Weights of a small GPT-style language model, trained from scratch on English Wikipedia: 15 layers.
MLP neurons of a small language model. Each row is named by its layer, matrix (gate and up: input weights) and neuron, and shows model dimensions 0-127. Each number is 500 + 25 x the weight over its row's rms, rounded and kept within 0 to 999. Numbers have three digits each. A neuron's up and down rows have the sign that makes its largest values positive.
After each neuron's rows, "fires on" lists the tokens most often at its 100 highest values on Wikipedia text that the model never trained on. A number after a token or word is its count.

L9.gate402:518503537535485484495503504510543492508506494481514470537535437481488523527482518461538479492516484496505547515525487493500509458456467519491496490503517555480480546489493482515533478485461526500496482524472462568514496449459526485514523511487475507488494487491450557495482509466504509507482483512533503494497507483509534514510534488504512511549520504498470521486515514510505463462441
L9.up402:495504522502517451490489504492478553512472493535507450510518500495523508478548437497540490512455448481506503500517454462484530453529528500492471468526545529518510547478484486532503480527485500495539501500493512518521498459518485502509478457482462521503537522525499485493492487509541453467441484497514512520522534515481531492529499463498523502538472490515496532493469508493492520541509
fires on: "ur" 12, "a" 10, "i" 9, "ap" 7, "m" 7, "et" 6

L12.gate448:523478474518541495534512497476565485474511475481527490491554455532528502541483510532479471534502510536504497502497538539479498533490489511497463488472474492513514522500483516548479487465522507503499501515478529526486575513489509526547521515490516467529550466483543496465484494471494475507514492499521532476503521469502467520512507561526474466508509522481446514494477502539484513475511
L12.up448:516515478527498485520498483465511530517492442504508483496481512503476484519465535538536507486454514487526463432562524469509474503483479492497493490496518470479549491514547492528522493479512500469558480466474537515517487499491480523464500477522528514510501486496499495545482531537493472505458491482508482517516477513488522509488526546509484507453479513524501531525495523511494486488511
fires on: "l" 34, "t" 21, "en" 8, "p" 7, "is" 5, "om" 5

L2.gate96:486470507497495476506518496471513493486516512503479511481474494477515484527489467465506503513513557511485484471517478521486484487521463514438501467427516459535498502515492493506480514444514486531525511538509512527497483493509475553550538540509548494490505511534502494483505541499515536471495502486507456449557497468485497519501494506473516503441508512492449505491499554462506489474485
L2.up96:462519526494494503507503544481482527506509430502481518528489494546511471513525505515505466574501481493523544511484465500466483491494508499465500503525476507508519455485520478420484515532518477509536469484510496553535502493532521511527519507492482522484517485508507493483522499498487472493524484517512512555509522514467493503501506488483558519530472476437491518480476488472480492480453
fires on: " comp" 96, " wh" 4

L3.gate233:474498492484469497536539458529512537488477505481498474484525521502513477496521540519472500475523469485539458522450526504529501501480535477453518479453504482499477528537520555498470454512492513528513482508495501534490507515537472480448497468532500532492480480471535511454553502505477482491501451490531515488453489504488496517462500553510460499509504532479506546494470498510528482475484
L3.up233:490516476518471484523488487517515490503494476481499516473504523499480477488488507491503483480511503467529442501506506517531495507503554513484524469476483501512481499537479543478489422470518539498516475498477517489521513483547508541460495423517508527503491466495492533469508458479486479484503485494551499466483540444535492518455471474527472503510502545462517546487498475464519525498487
fires on: "G" 96, " G" 4

L3.gate142:470492495504530478445489528516520473496529474537497507524489451504479526500467469495485541454552508535491500526479525471488458505514453528514497548460506499504474509486472512525462486485521507542514517504522482532505454519501486474489509539482524541546533493520495487483475447500543533521481495473464505502527505523479482494535514514492553494475480514524547512509520457499551482499549
L3.up142:502495507486514472458480529516508465493522464528500496532490463509470524520429508505494533475534529529472484527498533461507456498527461536505499490459522497523484515485462519552435507484528498519520512504496504503503455510453488498490538567516505508528550481508513470500482469492543519514519507478490519520510518522509524504532521528473522479503472513519545506494535495480532483496550
fires on: "{" 33, "is" 24, " its" 14, "[" 13, "'s" 7, "}" 5

L12.gate131:505477454501514483446469479518513482532515528543479446491520486489519527543471505488490483533500475501494531465510531550524505529518494475480507488519497493446494470483486472514544500518522529500524542480472499493514516524485507503551529502480483545486492468506498487497522473543485516506532502523475523536535499498518530468496492503493472515502502509519495545550546527505477513469530
L12.up131:471481448477522529505553421458540463524469553487488485517498502498513471488498471485470486510500440520521444541502491505477506489500493476475517543500501520531502503464500481489471504514544525489527515491476491526483490498521475514534509487463465484503493509488546493456526517480545456541493511497506512507546521522516491487507500482483509469508517489513505510487478464501491515511468
fires on: "t" 27, "s" 21, "pt" 7

L11.gate221:500522514496506503466493496480536504516490496530474503492484476507489540493503543515508511544479526499508510497513483522563434486523474468492490488490518476479503506506463501504508482523494561492476518485491489536481533480473573505470527495454484515489473434518532516499532510579476475432486521486484500534497523512486534477457486533517497499509438445495545466518502544467485499475522
L11.up221:475502464491479483476551487480545512460501537488483498495519511518519524500500506502532496471475518508508503516493536528504475492567522498549499531514566495467447490452520512516488544510508542471524554525478524511483520495434536525506475473458492507497508479540538506476500533510515452508502522501558468524448483511470505484533521499516540506486488444559514529507461495514488488477510
fires on: "en" 38, "t" 9, " W" 9, "-" 5, " In" 4, "ubl" 4

L11.gate412:491510527473519484502479477494514514510463506492507472511497467498479555504513500511487486481506497498508500537483466506582501490491483486479457495501452504544498505524491451485488477497493534443481488505515518526511507521523524527516465483486536532498493481510484505517504540481516490520453445526516447514519460523517524456536484461513501528509517506504469491515481491532480546511511
L11.up412:463493514471513497470487522503527473504510515495483478513443536536505516518527536531497520501502539503505452526491470467542524509486495452486458491493486535500519486492519457484513506497446512490538510549498528502528472570499482501504443461504492502528489477537535481497522504513563486515515494527529493504523513488487520516506465511515479489541522515477486485527493506482519514526480
fires on: " Al" 36, "al" 28, "um" 25, "is" 4

L6.gate334:463517510523506511523499448511495468468473455529483518490508511484554501510466497512487512487476541513470503509474497520467462510530484500476520493513473477506496498517492470564508506496528512513489509489480509521508481494528495523524533494510484484522520455523539491520543493536496506486498523464517491522463492515474523483519470515451484513439500445512541507476532494512514469526494
L6.up334:501495506519494500529494463506481517478490495503509570476515534497541505521447528493446486519467560492513522525496497548475480486507467471460495486490473496498469466482530497542532501545511507485485504513477518506534453490478539492549473488506490500492541494504512497544545517562494506480482490485492502522470529523502532518525485507475496494486497456488509512460515490477519503521498
fires on: "ar" 50, "1" 12, "20" 7, "3" 6, "S" 4

L7.gate60:495483500485499519529498531510532550484513489509495486500477516488520510521470479510489464457541484463492524468495525491463511461528486536447503497471475467518525487498476566509471498493534504507478479507481523510497471519499506485463509495514512535456486495500513534560511481515514498501496519509453493503482479487535497465491473532475521481475543486519535464503521505497504525481470
L7.up60:493459498556490485499447462497520558488517505522510494496490509482450490508479495486496484474515553495541523491529492515506504506499507481447497484498471509515557522502455492454510529458500412525520502456465525517495493494524493491480488484497495494495484481483533517528489496473534516523488476541510549492510510474499523517488473474468484516535501529483459519520480498479514464460494
fires on: "ist" 36, "es" 23, "el" 8, "ire" 8, "is" 4

L2.gate75:470514502528467549527478487475495531532548510500478495501526476469492458503487486447493504456516530528517529450474446491534529476492494486496490503508493515546525480546541481486507490491490474546505477510498491469460457434548518470489513467463505497526478466478474541498526497496530479494507507514551487480517504511475455527522517511525499477523495477504536531483494501477475520492498
L2.up75:467504520524474496485495483472497530501485489522505510489496526500479529486473512470472492461487557541513488473478489507528505472499486434500474486499510536509482512483530495488522460500495484513464477516499498496495400460541544514486507493502489501525471491504478514491500492506517452516487521500555490459502508510478462547511499508529487484480514501500538506477487487502500490496506
fires on: "as" 100

L6.gate126:466495498504565496470506499505479500505489470504499521495500514461525505493525483486446530465520474488495472485546487476488510479522463521458534493506532484481519467514486498474472510468506492513550529537527491491494449533492546502537507494499516511500539459517463463543518466515481487498570509489483528501502521445524472536512497487495475501483501490512497552527483473494506512502496
L6.up126:484495499486514510491512505461466517521530470521481509521504540481514504522493485457490540507478496535496500510529495479512495514512459504448551478524508486495522511486534454458492510463517465508556475550525504505522446540526520479502544543481509503486493465507444474497496496525469502472542531492517474540501507478517533550490507478492508507507492514444470520487497493510497503507471
fires on: " comp" 99

L9.gate424:485451537496530519480525461496503489509557455522482469497544453516517486539472470512513522486543549492483512490470538454472453475521475520450498562518526512507528468484498491490479510464534479540483521542477494523508498519476545460481503508508516478494495526512517521518511494482507496486500513498524536497503544464489443499477515494518542491481461505521483542494507471498518489502507
L9.up424:433470525502561468496501481540519450515498443527514472547511491514510512486501476494471511470451502500519499505537493490543496511522505491477466526512536505539523454488490518482481466503499501476512467474463484510456496516513510546503481493488517482522537490498488467516481490508498479514545492499509530530481532511532510520492488493523504503524506526499495549468513501576484498434520
fires on: "'s" 50, "is" 29, "er" 6, "'" 5, "e" 5, "ts" 4

L3.gate420:463522504530522518476500490474528500514498494531505472528454514483513499486526478488454536486493489518473488466476504555474500526475454519441545506521522517503498499527499499504452459449532515555528484536517485558493440523496522520477492514523496460505504499501474463535515512496491491472530477450496499468501479524538514489486519526480487513557514490462481504511461500512478474467484
L3.up420:469493490503541481479498505484492475498507511516506474527442498498476494481518471486454530496498492515505491484493504539470500525486441500428562504516521501495479493505508507475466473456544497528537473525523491534486442525516540516465490515519483474512531477523460468524490517496510512459511489435488503501502480510555506495504497524498496514547526496436476512510480503504464487471482
fires on: " comp" 94, "-" 6

L4.gate485:486471505524487481475504519532517492548501474511473508481494491537529515506521504429515516508505486504480531532506528502500508545515472485492501487561511501529543481531526470528459513448501477535488526522522495507457440477484518553503498482518491504489507497494542495471484479479501467493517536536523529480490499502503468551481473508482536478481476522506444470545511511542458449508493
L4.up485:503496501483498515501488503461466480477522467506552501533503540490492501521525469490511496519485492479484489476480499526485514539480501525511499496513495489460501501532472574534478490506461510518501517481474489501556546500479473496509511526477515516476490484528482492532520497496480505479480474510505460488525541471499504446509506529522514489500540421479517493470514499475567534479509
fires on: " re" 46, " Re" 23, " Pro" 14, " ro" 7, " rec" 5

L6.gate246:471465531493522526458417482543485494513491496496510511522545474480516541522498482520528476457508526568487514498469482547515463531485520496516467503529480503503496485516520530502484495509523512495503477501464482498498493478543461475536546467509529462524524467455508512563536465528490498500496493522474487478521500446483471534502492496477486498530484513528510513503504483514512495507523
L6.up246:494499520488518517496477473511494478494443491480503490485501514507563498497491510498471499485495507557508478489493511557512474495507491518522495511495490496516502478522559544470503495501514511496502486503451523496539476491506487519529517496475506465508479546445468475565548481512495481470507480527485508470503523457526463544525511539512504489463509507524509512513463524450489463546518
fires on: "as" 67, "S" 32

L12.gate261:509490531473492491492507505521415495480482513519568493466466531485498526507480531507480534486475523480486484541487504466527505521516495490497459454489521496436519508458461519510534500461495527472489481543492530519478539452514517507515504469518509500490495492547466536530525510503478520529500486530555508471501491453494483506502521473507500481539492515528508490520462448458464511468520
L12.up261:534548535544497472522488499471501508522506489510535523498517569490500507484522507555500540520484479498486515492480472528464499517474483493535527506569493483467512492484470503535538513513530489459479499517508535518480504493539493529514478478514508473507492492485482535501535462497562513480511465544503502465509542481532511473528473468490487532550508518540488503503501510532482511501501
fires on: " Le" 38, "it" 10, "an" 9, " Re" 9, " de" 7, "ol" 6

L9.gate115:501501475513497511496485489500510490499517525506550482477501471499470493532493439519528480496521483527496491510498548536522518499473517502433480493515495530472552529525504534513523547570471541485500542549497533518473496516476476523500532492515511536473544483508498502485528544486546539505504529494478475485502473504511480477452515526492520412512501463520497539518496494506509503499505
L9.up115:515492499486481488537486522491508451476507451528498500509517502488539479503489492507495476517474483543523507527516489486486480455512494471492560493519507528488544514495490518470437520509477516485520526497487518513481465486504475496522534505525483522497500517475542451516491512513522466457505481476476528432517527535506494494469483470516499476514521478515427500471508476497469465492500
fires on: "s" 21, "ame" 15, "ome" 9, " cl" 9, "ust" 8

L4.gate63:490529477564496493472518502483490535506473473530489467490531503475505512577525499492478500502487474483508470504507510480493488486491459522437549460568503485505500496483506505503468523453531511470494490481505472497526497520509525515499501529459476476519519481493507496488524531527479522507551533470498481506473526490539487525507521512505463482513486508523464508523462509508470476488490
L4.up63:519505503520489495513504520450468497484526515503494487529507528508492534498544509458470518492517483485483483469506505509474512474514483491482488481545502520504516459502544427443510474521517475520560457506494479472474475513481508497530503491507480501511489486466447477493497520500472506425534484478491474502485511435504508516478500484492498484502513508458453560459492484458482532472546
fires on: " comp" 93, "ep" 7

L11.gate187:479482487415471501495498476516518509469543515519483510495480519490487488487527536460483495495487495501534492493497504511545528523547551501475502475489508486481495521495496506524536464480493543491517522490487541500525531509475491543538483520468445527505478482529530480502495510522474496482484516527444431540467488497492544498489495506471525491486472433507507493510491473512490497465509
L11.up187:544479513509478532476531473500516518473530527475495481481486470479532470503508495498460502481531471505528518521535491516517507495501539471490471481482510494506470463533459532512437495488516459512503477515534488474507498498460495534538485507501501485473522536495508490496532498523542459497475497505463529522479482499529503502485480469496517460532510491525504483516522492528545516506490
fires on: " at" 40, "t" 22, "fter" 8, " to" 7, " " 6

L9.gate317:529509522539486493528489468462554496493531490526495533562496514549512491491491531484488445490529527507499542516522505486488520485515485491467502457485474437494481483538512498522467503443539518480522456519469550482482501531529474470531555479510515502457547507494534496501491495493507509508501522518474492475476532501493450523518525520487550497501534454538448494479466483521500485470487
L9.up317:511503501518496530527483494479557481495481501488501499492467474515439509470479477496485481499513496554540494520504495490535464486507548496481495505483512483522502469507534491486468511515509478496519537518474531553468524512463468488502457507469480506480486499514511540515513488493483501484497497519497505540519498512490490508501499539501501503498531516475472537516520453492522499479499
fires on: "is" 15, "g" 9, "t" 8, "el" 7, "ell" 7, "f" 7